config = dict(
    num_hidden_layers=16,
    hidden_size=320,
    num_attention_heads=8,
    num_key_value_heads=8,
    head_dim=64,
    intermediate_size=1280,
    vocab_size=12094,
    hidden_act='gelu',
    norm='layernorm',
    norm_place='pre',
    norm_eps=1e-06,
    positions='alibi',
    qk_norm=False,
    attn_scale=0.125,
    bias='all',
    tie_word_embeddings=True,
    parallel_block=False,
    init='trunc',
    init_std_qkv=0.0246,
    init_std_o=0.00435,
    init_std_up=0.0246,
    init_std_down=0.00435,
    optimizer='ademamix',
    learning_rate=0.000404,
    lr_mult_o=0.834,
    lr_mult_up=1.32,
    beta1=0.9,
    lr_head=0.0102,
    max_grad_norm=2.0,
    warmup_steps=312,
    schedule='wsd',
    decay_fraction=0.798,
    decay_shape='sqrt',
    final_lr_fraction=0.0,
    batch_tokens=65536,
    max_seq_len=1024,
    doc_mask=True,
    z_loss=1e-05,
    train_tokens=540000000,
    max_steps=8240,
    dataset='wikipedia_en',
)
MLP neurons of a small language model. Each row is named by its layer, matrix (up: input weights) and neuron, and shows model dimensions 0-159. Each number is 128 + 32 x the weight over its row's rms, rounded and kept within 0 to 255. Numbers have three digits each.
A block is one neuron, or neurons of one layer that tend to fire together. Before each block is what it responds to, as a language model described it from the Wikipedia text at the highest values.

Year final digits
L4.up187:153102098121162152126108089107122149127141095121145109157099078126134158148160146145149088089104103112188131100198122133167154177094107173093087083208150165099099099091128059066115158168137136119099143053091152158188137134103099083131151114119160158173137143132168187081159097138153204170132131123116091152128122096104089128111115132081097136166098157152107192094145160128164131078121099096144163129156149083122165120151118060142186101085128082195140167144095144146091112107124145
L4.up309:175136178072137137135148093153130091173121117082151115123087133189159159144125101149109126084146133116132087124137146062120161124160100195161158122117110163076108134154075074142138104173111147170102137155043099129137113192177160067135112057100110097218142125114168115072072174149105088110079136150134129143119106070116095142112200144128124158150081129173062125173090106156140128140147123142134121148129119124152152112166099119105090091098108148147181116091128095096160165143098169

Clause-opening subordinators
L3.up44:136140125154111172065140083109089101099096113156106144086179154147135135137094153133171085140130127152169147121141127097183085148114154108114078148138134161110139136114133137167141121178076162146119109106078112100129103129135114113145129127090122116153150102169121102132094175142062117146086142136151126133208150076079106138140122126093171143126156063147091113094165131091089150170124141153166139165144129109093102129140192105102091150117119173136155103221131087081098171121093112
L3.up78:173138152104101098137115103145138104123113131159079105133144115118129033055140113156074122132081109141211087136151132155182087146145077090121110126089144142158106135180117105122132141141122118072105082104092107116098160081113124132064149061133097181106150173140157077126080182065102123101066167061127112139148131122115133156124151105133147112099166150136105126157100085114150161178087158124145130127133164106117094113094141112152169108190095163196141116162153092133106096184107150
L3.up114:142085123142115150136065124118082154162096179109140147123144181118151125034120129122115163143132107097174132146166106099155102151196195145091098162137085157147076148167068109088075124177085092077110030135154125127142126090130133112079151191060148124152139139129118115077150107168113101157098174072037145137148134131121105139145099096131102100146194093131120150172147140097118145131120152145143127151192153167132106112147172118117150118168127153163101122112069126189136139112142145
L3.up167:087084110138068114105098130128110152126088112192109139120123187132101094132152139173156066095125136107180068132074116090180084136191137061112136092195099176161140134140140153093093186142103131092100102137152162163127127100107082149082158149147141158166097110200164097154152144140127138097089111108090112123146136097137109161143111162178139084152166135155155124151081111105147150157146201083162186113152154104076186119125122090114148053157129113103120143150159120196101126166052144
L3.up335:160128114168127076147089083139113118037139147113109126099087138119177046151131130178143085125153115120134073137107115133177125192132137149075084150116098143135129076151114092126124128190116093119124167125114144088136156145111159055096212178161144132085087152110117172105089137132203192132141122119104194150096083118214087103126131129093091083167156158111187126108163095069083164169112150110159067090143195092117145132112131154133111120097104097186131110079097125186136160142125160
L3.up702:119143095165152151123107107133143162119146114153166121088153138115119109111171165131119088204213118192196120160080151134151151164126133134151158138040108097147152133196126177065121159167145112146106112060112082150136141093158092107036124137133095125140166121067091071156145119127162098080116110161185168095110092073135124170160122136093127087090162108162155134136203158119107170165061109088150105178133202141111100157135136041166126123148098166112117159106183093157106090160155157
L3.up737:124096168139084160156078088124103174137139131122093153101158092088165093165145135178101146100108183104076102127130138123156136122141172167140093180156102143150111134159158167167145159147158148076162093142095139130087126133101097125094142118055114123128139192152156129104177114068079156172144120109151182192168082145068125097132137116133127108101084133125145162144139154099117093126114136120120170120079141088134182118150170099246149050187100151131099132102131136132085126136115184
L3.up747:099107153090092135101092078102081173147100155140134133141145101098160081071126128177099145158106179091174076124096125140167119074170166136126132114129115154165097190129076162116114203129094098099132136084141096148074114107117116141106162092134110231114130116119142104114128172110124107146085130144145157109213098116129084155156103151111094059132173161130124107151108103089153146180165133148126158116145183121105141137132230110181123094190101132142139111116170138147137132144171141

Mid-word compound pieces
L7.up400:098063129168122095145113106182144215110127143134069188195196137101214123171211134067113127096208116101138088128085112151086140202127125213120155163182118150080126110133136131091095118132130117109127118121125131094106102152127171097174089134127059157178109157135134161128149126139107170118124129116127084119113128084109190164106096127120131148135135104151122134191139112098130106138111157129061144150140125137135079096164148065181154104074105087117138159110112096108138165088129165
L7.up516:127121102124155139141145107121105124158144124063134129102182126133133141101145122188107120190134120087108115091117131130113146093148161094128113120160166122125136126113047163154122138170161164170095102160006146171148106108170132123104145125085154163138175138140140156118109132117076132123135183069181108110095115040099201072151126132207143080120156128104084032123162115029149159125076135186157163185228118156091119120116076085111094120065154144132128158172122149109082090083096170
L7.up750:116126151154167082096136160133105114133140118136126149148162105181159164082194069092119146143182077041103055054177113119106178178152112167125151172117136167057141148146103115085107118138145133132126102117109194079124152154128139099096140144128114155140143179131164174147159102124086171104141083129157080139092124123079145135102135169100073109137149111195107126169120179134155119124096104098207194104169185167117201077110150118125196114125139121154138132126105136089131223100123145
L7.up991:103141130131142100090160118117145096163149099138061114130132123077161149134143158139123097105113119093179145107127184130137171077099093140136091120096130147099151148124102124105037154107110096121151096148129116151171109119115164142094150122114149123159112187124238181167137115130128138105150172161146124072131072173087137146061142126102088070131133146160159112144094155121112120081149091061102121067137136166115125000094160160106128139154173114137102071121078141060117142145197144

Clause-opening temporal prepositions
L7.up158:151143165205107157151114121142137131120108171153126090111145150133138119125171104135150107130132075156190163133135093108124108141130143148167114135106163093145123096117207185132099095123112109163113119215136101132069063117120068137125108066080133153157124130132141131105118119079132137146092141110152099148115130074109112157136111160131099119121126098157165125082131156179129155179127176141199106165168154123117148143145236067127134061135131130090094054086164072184102121140153112
L7.up172:113075129177088158068100157162086101137137151072123112115106087152122101087140085169150119101152099076159111156030132142211147123154171181120105110123080104118150128143124175145122110114150170182090105114137165095121168151114137123094088113101121123120161101131125197178134071105140111146151142106200073172112167137132139056074139186136065086120128048140129129140116080118094149144127100108181131153144133215152140092097139125093190159157088128086121130061148083080107162127096169
L7.up755:144081153179076109165131161061176157068131109180151117124125120199134132086176088196131136142143103093129103142064103091139117107133161147101111094110141130088131126134132109160134119142132139156099090157093146129125131177089116129094099159119113135069144154127168067113103091113148209147163096117119099149106117110130088075112085179110077075128066073155138143161125125102127111150128115154143070146160146177155177109110142065197155153176095144112088122063091134115105161113114134
L7.up1171:089128115130068149129145164107068109066136136167130122181101156111150083083133121116175114146141134152170029089083099127130078112167155163110074134147140119135122142146148140168089096207117161161141139170133125101121097105122033129151102113080136178086157136185161123079138136129160173097113118130159145131183166113130196176109159118150114107090145131104127183122069103109179176114122145142105104138203151137094109099153076121131101121123095098121143148034131130101146125110144128

Date commas and word pieces
L3.up130:058132152107148130155117133097133132091123094153145045086118093082151149159157122142097106135134156118130106095121092136085150196135112142139133148122161076106128115107054168106126103147099135111119097133133096123159055117172099094099178168084138094103120160164158118143130081100135102119146145082141077107181106153062142137125141179094083166141119104158150069117161115128145150145118135143172123085167115150149131068168071161122180135137130136155100101125146137160137130106128214
L3.up177:172115148160154185123086128113150121133047114210138118113187120126161145097154093153149115140161153155065103095137139099115102111088118141112116095089143138087134101154077155098153141138119116158120097140102083168118026128179129118074090136161196177082063162096131085102036126111127198146089095184091120133167153087101167129123173116119149082132136096154104078165152115149190190129144151155188100092146144168095100095091141100125087148102119179147116120165093138095131130092044134
L3.up293:153105138100119142156184111076130130136119123188127137076185129124155143083177115160096123180160152144152152152169088104113094104174154126152067117131153113112105169201140139050140132156127117097120037135094084106094145114187112129080155100158159121133053137218116094175083181115105195138114120165145134106147112073082168116146139134146118082112149111178102092136200106096144187100141184105223059122148127115082112104153102060151150083086094130182122117142173061170131103125047125
L3.up624:139074145140093106150121183140142151146102185147105139130086075104168117129157128121079132147120097169134135120087132151126102066146175171129133071154144128127148144176105158125188129164098074152150091090128148115147097093170153117093098134117148127086124166139124175097133140140156169120106113119126083085136073093075117160088111154131152199158153097135104119163118103129175166136152116154126082052167131095105108080147127130165054121170085131118121093127104146158164108078141151
L3.up745:113084146129067072136135149075145143116130052115087120126134150056148122117191066175127123182106167113106086135134152147078077100159106176126138160126122158085153089112104146139144161130156081152103077120129120056110039124140144044091088092126213118088116136138144124082134135107174195103156091142111139135162146059151119161131153108145133120164131089155177083171136140122140143129110187193158057129160110166122203090119198109187151067114099163145153139137147156100157088126142123
L3.up903:113080165139169126127125187127117142095147132103116116169130140114126177089134073188093116158130132201099145107105166135126130133173116132167160163062166111097120121130066146146148192177129094140150090106112130098141097200122145177131110126099190154074052110116150089106073146116152151165122079055169082055106137083035078076107128084127136126133150104178118075103176081138146177147083118118129091116171102158091177081055120158136152134099100164165143069155138159125146199103092144
L3.up965:149136169173086135135129131116072155103106087159119189172119134137102078165152130141176136146110120157114086098105165151146086145105121132078088170117108147169085101146119141144028147160125135125124144129113136089127094185091154115142136117165130147090080100147146154101119141101199190112128126130097122146142114083061149218079173153130141132183131066099157103154078162088138161089077112092144102162127151120156186128125177114092144100167114066138155105148158057170132169126159132
L3.up1192:139095118165093136098172139097161120144118133118095089168114143099116182114118149095126148121106164154132123113100099103148083081129160092152134140111150124106126175218136068115156157144157107086133131140101135116191075115124134157107147156193136136131078101115145126141043113130130159123098138145147110116147162100107067119103182093115142116108167034172081124105103136179170233112168152201188082053096124161142125133122137147095130152157117118217172080104175151090097200097073135

Coordinating conjunctions between modifiers
L7.up83:122106182121108144107133192042114153162093182077134147137131163117162178112107117120077163156102107076082097080089158169134142074130182133153147167204136068129139074131114182110139078132099128148155156100133154142183136109198150101086111179166083073095117177147116135161107110105172174129098135125109095128110112098084142152105155102123134141167147091168106134199166126118156134142021133152155162137199140094133110105182149123111113158125149166160125105158057143110064182116135148
L7.up209:107144131152137148112161091104148161080150148118128170073118107105136139112173095165117099097053096106157112067146155102135100129141106139188079126090131105108147121129056152048067132185109162092109094122086105167180106101161117064057173147138112128089105147152159152153095141145186120139139162154150121134139105099093164154087153144132119130139153090156153125131147133082131148159129125132094151194107164120159101094153108107155107125108099159126171146105107144167104193081150129
L7.up440:089129136113168124103113158085132172070123087106190185139142098153158123145184134182165126134158068113120102110032091129132143116164050173139150204145119146138145144114120181078084139112063147228117156175090131154139146108149148078093129136124144159136076140128155140096174107150120100134080110153131161146157121123124102076113111107129126076114072122184150125102148156164147131164088115092211142165123118153131134115167125103091119123132125134119124135126121112094124217127130130
L7.up839:090114129147127124122077111086091185167124156125164156080145130082149124118090150191119074098125140133104152148086174125141088085161126105114151163100111162072164118108133129000060115138124114129103125113102125161148117168175119120081103132095121055113086102140135145112125075132168113128124080092108145115105132108077079164092160105137125083127099063180150154142097252120175126156130193130170094133168098210138150120116166126116166143143078120167103105100134149068112174133110114

Year digits in tables
L3.up265:094095173157161131149165136142171123081093118162139141106158056122131122143111071149122123079173128110143146148156146161122110085080118128168119111103140163159092105134142154076120103129071149171124139081107143136138055107188147049090162174114102154190113151177135128147138102083191136139149197111151124173168097118170071108082149122091165078152059159139147101117126132085127178140135091092126063142103159132096132132131119130146113132116120117142164134112097046169164146153108130
L3.up402:108088170180071160174110084126100159143080095113050154144122099140134145157156118128128168128117160088134092111174090161140120046201104110124112078159109135148078079124124064109143103117138092147177079144156101106168091140126191083167155157108153145135064177078162110107169157075145104074119101154132102155198057107114110163104178145086139123140110102147116112171154160141104162120052101138184116096173134123100184097149124075181122114121103099095116162133140153154165105112120135
L3.up542:128179145101120120108105112116133121100124145168169176157107164105128147154117124145119108091117171136100127126164081118131145151136168096166151114199096162097118137137110166108155143124053158114132117114094152172163141108142136053111122182108095147095081145125147134054168147172130141137128154165120154189114124109176113198069144106138099080104146144193130115170078172081145140147175170110128124100146158086099181136150196088171118102070104143146137178151145082176090070143035144
L3.up695:116124138079074162138079152104099140066106097159125094154140178054183070138140140155134134111143089073142113148148139175147111167153142166152112110112069137104083189085106118109108100171114128162137063102126146102136087126114151069129103144166147094169136142138137177105105117169150117148143120131145168103103118102143115121103135083095140134157153157158203109189159147164177176151051134082138164122148170127123197107173125118158176158182080127129186120109129079112177112110110163
L3.up896:164124145165106131096131148145151108121127104192139162139148133140132135192156153164120038088123159136112177109193114083123199079156106111102179079174074108158131088109092139102134136170124148118140110086136122108166119145168150129154120061056140136063066131175156147136185142164084144121097082164090135155215113126126124124107123134127137141108101064162144124109120115139147112172152151069099138167144143079124148100171109130151159024120152085106145115173148096173152140179074142
L3.up916:148146140142105110130109131093171143092135101119093124171148151110131134108132126167088067142123139073159137140087169124110152114092142189139147089112143177081160143075124143121121123093076182136128091178111184090119081170150163081085108124119152139158114136122124063138152130127105150171048129144122169141175099101123141147141158119174140114163172122131163169106111177076142144161082139089158145122134206076126190109122179146116115129189077113149126113154158128129087084135111190
L3.up1036:146132116143136136096153149138148124115110134090134126152179107168117177114236153124161092099142120082087149108053160149149183190170113112169135127206150152110155162159077156114162193112101088087145165129109153176133186107151148068098145160141148161127102151136110165104143139153135090145099146121099083192161135060108110136108134150096134102098126125195139146127147114117171126150134099122128142089118136092151122138167149135128141084132107091113113180145158156152046087152071102
L3.up1269:120103114130043079113129135091104124061150099186161128166127096124135122180139111165145107121161170078169129130139141175092150107115142090119157112184159127099103114096118114066108106148106157154053145102117129123132106152154130058143162174133130141106068169088126112135158184178155116154092121182148109090199144112071084195106119128144163098145154082163125106136105165099153132165077097056110158128180135110168119121164153072128157134188134117127147139143217143162158078124136148

Start of multi-piece names
L4.up349:155115112084158060131114168151109124176172118151079175087178094105147103080105101136151103121127093137143136124110128097098164150105182151149111119140088084077090103138127157146086110155062138176115102089130120077129090136095171163172131145136118105168185146192132162148141131106157142110162101106112148119188127121079074109104182084163068162119099129187126142129126128144106110100126170097121182158129180128124160102164138109066097117074115090116087125102146131164073164132130178
L4.up1034:153124170103154165145126166169107105116168108140089108127145084131162132113115129202103161132158055114128111086087124115095109144149152147104109106090123160130073185142114170137123105166093145156143124115101145133118126182118173123092073122112106112155151112115180141109097051063159118105126089093121114168152095154133062156109150108154059117119100128166179105182141149064055165097116166050180156162140139147113161121117142114124115157070167117192161080091118125140090208159103165

Year decade digit
L7.up43:069115215140170114124165105117131137122144064192143118170078108208173095134210156122169142102136122139128130073102164170134072135110153125132128159158144146147104039094170140121119150123078107164136100146124152077126046215136108140173088152149168110173124158097157094113134141147098149141151140073104153151113148164147093052145166133153051124113112157078103110131143113118138132147152109100103160152139110178133102044138179153163150111114110128119159158095165100165154168111096184
L7.up306:155122144127147112118152117173124077129146075151203113126158147104143073174121132119081140186077120148103148123135151142116096159143159178179128163141100141029083097080163160129084090164121140150140104066086139113126113198119157106095135120119156129131115144166147115179074180172179097093070169136133112152158158152134108148080176091121124078080037157146116156159125118120123107098074115106110134158148117102068137027140146166137100143116141096162091108171173162149060127106087102
L7.up789:079152108068109100125145174178164172133151130113123190161119121114141092161156136136117151124160090074167128109124103112146126150168085190123166141124151164097083093140106206166145155110084137075088090116114168057149097178155196126091115143143124106185093110177178102070047063081135091093145109137132117127114105173169133083098198089169141147132102140092131153179113155134161089137084100106107137147147199141136179048102160181119102138157135061102151153115176113134146153206085178
L7.up948:132088158162069077125196123111135113081057120136152125111151109122182103092159149125124141145110134111077129102156168100120050071111121179144169070084099182100107133182144138117180095155110080154185154136100203103100044145170094139086085154103133043148126140135148086105098140105173085126119142132140147146199081122185094140081135124141141097143106141116074114192140114142135110170189160157178098086149147150126095090120138120164130120085109119108115134122128136186173087131082167

Compound-internal continuation tokens
L4.up244:122143123170057074146182110080101131156172101128125101155154140061125147120142181158082140086167140119100098159094084145125154117127125099137155140093159163135179057120080140039095136173135119136135102143143114100132099130110111112118122160114108091112119161083160124116114127147121255160108076145172188136088134116099099113134126134099069165127147075175189107152180119064130087147142092152166087096111185116088122095114078082105162100138083130152090121082146054146127135068110171
L4.up902:102181133091164167094152136142123124090158139139132115156170099137225060064138142158106119154193117082154085134114114153111140144104086132116127144089148118113128144109125131102122114157136154057119124155096142120093099140146146128119137137123115101119096161138159121067111092145062208130145077123166143173080142128100155080114120130094081136155114114152147061178136148144147107126133118102091191160132160171134150072112100090093115122097152128150139132109201072181112146120075173

Mid-word fragments, especially m/om
L3.up5:126133118139111161159130173183079092137159138126145145139105150084129178131108129105107126116156120169108101094130141115142098094153108092090084137099113145184119188126119185132120095138126091196151105102149188092201099143081156046079115163146201122150144166162156118114129166098191128174120163161105107098134129140142113182042191175095147111127146146110138128151079129134128105116174118132208111129087158164109130095122137162115078123127121091127124120125079122154172113118156186
L3.up27:153148088132199098114124158143130106083159059122137076101171135102166110061091111176155171155152136112123151106140106159164143105098123095137119159105118133162114153095117171112082181143130117168093154072130110175139124144133169134087154167102109118103185151106106152179069151142118213113077146163119181100136070120146096125108176122116102120116150164143130104104082127133111159120177162196148204102214188101057138104173139158126098161072156149138107077155128123167073073123144142
L3.up475:155041131159104135095094119080147154144114130136115115134181134099155162093114128176156103163160101097134095121098118108137098157068113138114127099131105167135137084228096166105114137139121110136101089086112164130114140136155115117051096080129112159059146137160151134096118072146059154119112104166162161117153154130054143182053204120103085118158154136144158168113135190105129185137109196173195067162140133136115116097102158116077145075127113090150155060108143102085145114028126190
L3.up481:112103193100161121111115168189083086119175152090142147171145170110144163098077168183094189184124095169152113120152143107089177099178143147116158152107120146129087189114108190107111124180123137122115147140117071163159171093090110127086108084096147101158163142167145086130089102110082129119094115081101090134152140108100105097101127075160101089143116101111075115134119127152087141146172143146146127143150143156056164112160145127103114137159143086183093040186087111120081208088155140
L3.up606:103153165102132144121108147122059138148115139168144218140120104106158122094136069176153139099120128128084101148143118163104123110137120087104128162143132100152141115094114115120075119165101087137090138140095137112093153121114136159097139110104112079127102131145136117183141136092154080197109049141118149111135097119086092130083119133160127107187138084157157102139089176074085155131069186097197144080166189144111168123174186083148100112149132146153167084144184133101119065127130167
L3.up619:147141148086100172064089151219104059175100144119124157200100115147148105052106171163121167155175084091161104114121118066134072140150149154122147131124151117150148132132123211146104127123117133169094089136130150103144118107141119120096187115129123100126206163179155143081156107127089137139106076135115174102163133122074072155121187132117095149141119133169064143162094189092093139094169181112162160106158141164066116128157174096123106177098101126162214106166117111160069139103128147
L3.up705:144085169141159132095126119119126208082083174097128119128145089149113197066125127155089151147195097119117166104109108072094105122148134156118124138143167104126153140153121129136112055136134164161119135131136214084155113133131046152104146138093156120174147203120165114068061153155145170151075162123128087157131130126159114145065172082134148085088090089146130123133102176133077123136117191138137150111173131173099141105153097135088106177118134115114113108134155076190111153100144162
L3.up1040:176110143110103146085092132205125108192148194156138103099133116124091142108078102131132170184095150165107116102115059092109158122143108119136171126144103165128109177146149199080160094115095187149141098143118144146144147125083131154097123104126110132109112167159167177143168079136060169175114184095117163159128106148102088181109165098091076124138140115124115115135130212031093166141171093141201150096150112142108159105132145143141110156117154109138161084158116079180152172052147151

Name-joining connectors
L4.up386:105142126076173117123188120114121135105105113149098124111131058097150106149125098136134190181203177115139154068085111144176130091156123149186156111098109097153168032092138131141131124137092105179102096146137110116051141157213092153132100174107140100137084179171143076155151105072142123134055176126161116175139131098130151122127161089157112116125150093156134070096154116129151112138118162157116120156179134184126145111180143057115115158098106138166127050098164086117106100153126128
L4.up1040:131137123123160066142133095133124134127124113089172123118121126197132129092123202120123196109148121134144084141171052134162135131165119172118135181129160100155119081079101139107054168070135089146142112168100126091147088145143062065174127053107126111098141114190131111103152083198110171068099150119048126069130147134142108098164179113073055147153143123137158059141175151090141084162081153140187079150130107139134147103135109143061109131140147056126081082129173126145052118149125117

Connectors inside proper names
L3.up48:109107124102138109130097080128099147116123172206116163152180145119123192113119159118152081126114126182146145166138162122195127162134116056148117171159147142172120147102126121064083119147122112115139118051100126126135104151159110114110121170093131129187133147132120134156107113166099111131083130124180131098094104098131128182151121170127179096141145114184133070092091118191132240159116114122104130133106158139138142070160113114105116105056131130079085057086165118102129101149076135
L3.up104:132130128103158106088222073122122107191165110152117118129139127100146114098161136158139108154206154133116102164137121124155132106180116106183122108196164129064102195075107132033105182122078178147077125103089145096104156106156154133117144096126136117105123129155139087146125163143092124158072099092118155148121156117116151107144138134133098130180149118166136100140108162093128129159127133094155086135194148072077153095173098147101115128135131174104103082093154081139152148128093134
L3.up199:113167128102127086148139128216124115142117161167156138111201090163126120099199144127157105095145166128129139107122153156077143132130165134139116136179161109127104162072156130106112170125088141162131089173072146143115146141093146095128130163101123121160077186091131126097079126097085133158072120137152098161098153119191086130132153128195119090135119094169144080148125103135132157173111117083105213146133120149128135128103096143131073173111074109131158153080149061066133137099055125
L3.up209:125085139151108119149075131144116155201154101154146142126161145109133153098162109149172121109161126155117150108100100149136125137153153128118116157107095112145120104130106109104117157140106134167165110113116091131102144133189142123120149145122117075201160138211105211072134183107115159073079140082071164103096138133099113144112168105095160173103161038111144075148147165133148128085119135102110117123147116132084116110133068174036117107097065158109124094131097077116151131188129150
L3.up284:103108134136140090133130085120114146169116174116155141139178069158151145083166122125125128114149119130135088090107112182178170087137166124112128179167148151141130151119111143109044173147093104164119110119110110118069162114124123112098162161105097085111103149121115095069157109193071110135107122057100163080144149128093152113121105089183139131121154104170114107135080111155155157145111143168079097109182148089128163117127097109113117151079048128156093088105133075108056143112133121
L3.up742:048172111160067114109141206060112137122108115104139146148148129082163125160128128135128144127096058101114126120116117145126130120111155156104193159095091102159084183103134183033087167167084086156144132124072129090092080121110110123115099147092142137123069158140130104068183072163144143119101122068129102161116134090108150109105169187117101155124210123155197085147169177145146135140087129122124177107178172102136129128172115148066076161136079096141137128135180121131119122182134103
L3.up957:134075130154087124142120172159132059116114167141120156164155111139146127126148112159184146093141124123122086150091136112148146080109162128098146131099160147112164149143105080177127134165133127157127071139077125101160113125168126146093075138097148108193112093151114097155089251095130127135080105114126141117111179104125147108079121127155140119181143112121112082183115119085154127117150137148136107083138087138078107116107137101163089140127129143142152133102139094096130138072081127
L3.up971:076152141194099107166149119066162125103156097190115151156112138122150177119160117169055166145113094092173097102079122114156083136109090150110207098114084085084093142129093162080086093106158130170103130133070148107147139118149143000149203138103192080109098138192124117089156156152111210078124145099145110138109132108093098058146183077165155149146188150157163106150134155180182114134093107156127123163186133107120092105149111156080127109197104134184094091089158138134108169123131121

Clause-opening conjunctions
L4.up101:103086122098080136153139154138094152121132138116127174108223146142158172079173143098123164181169111137081124178098098135148138186151213150082124139143092100157116116165133140087088130085124136074135117133153091093179110099103136153077144042116132066138131149088144161137139122052166153120096072071143170126139116141154119158091095089148092137180160087103153111169147140155149209158126081131139104158103158116104142118148143126165096175135080148136136087053167054114108140171138096
L4.up753:200137171058090120156089142134138090119138065165114118095153152112166105107118131125117094156180095090109084118109080117163136147198135172094145170167063132133121172148073093111130141131110066090122095136114137112112171097117139098142139128145103116081119123103138153183094132089153163064101096138148147158129107144130161077073070139105079157185197030129126149143113144169196129151137111088097145135132159132117115117117093129137128126128100115103099133084094057171193084114112186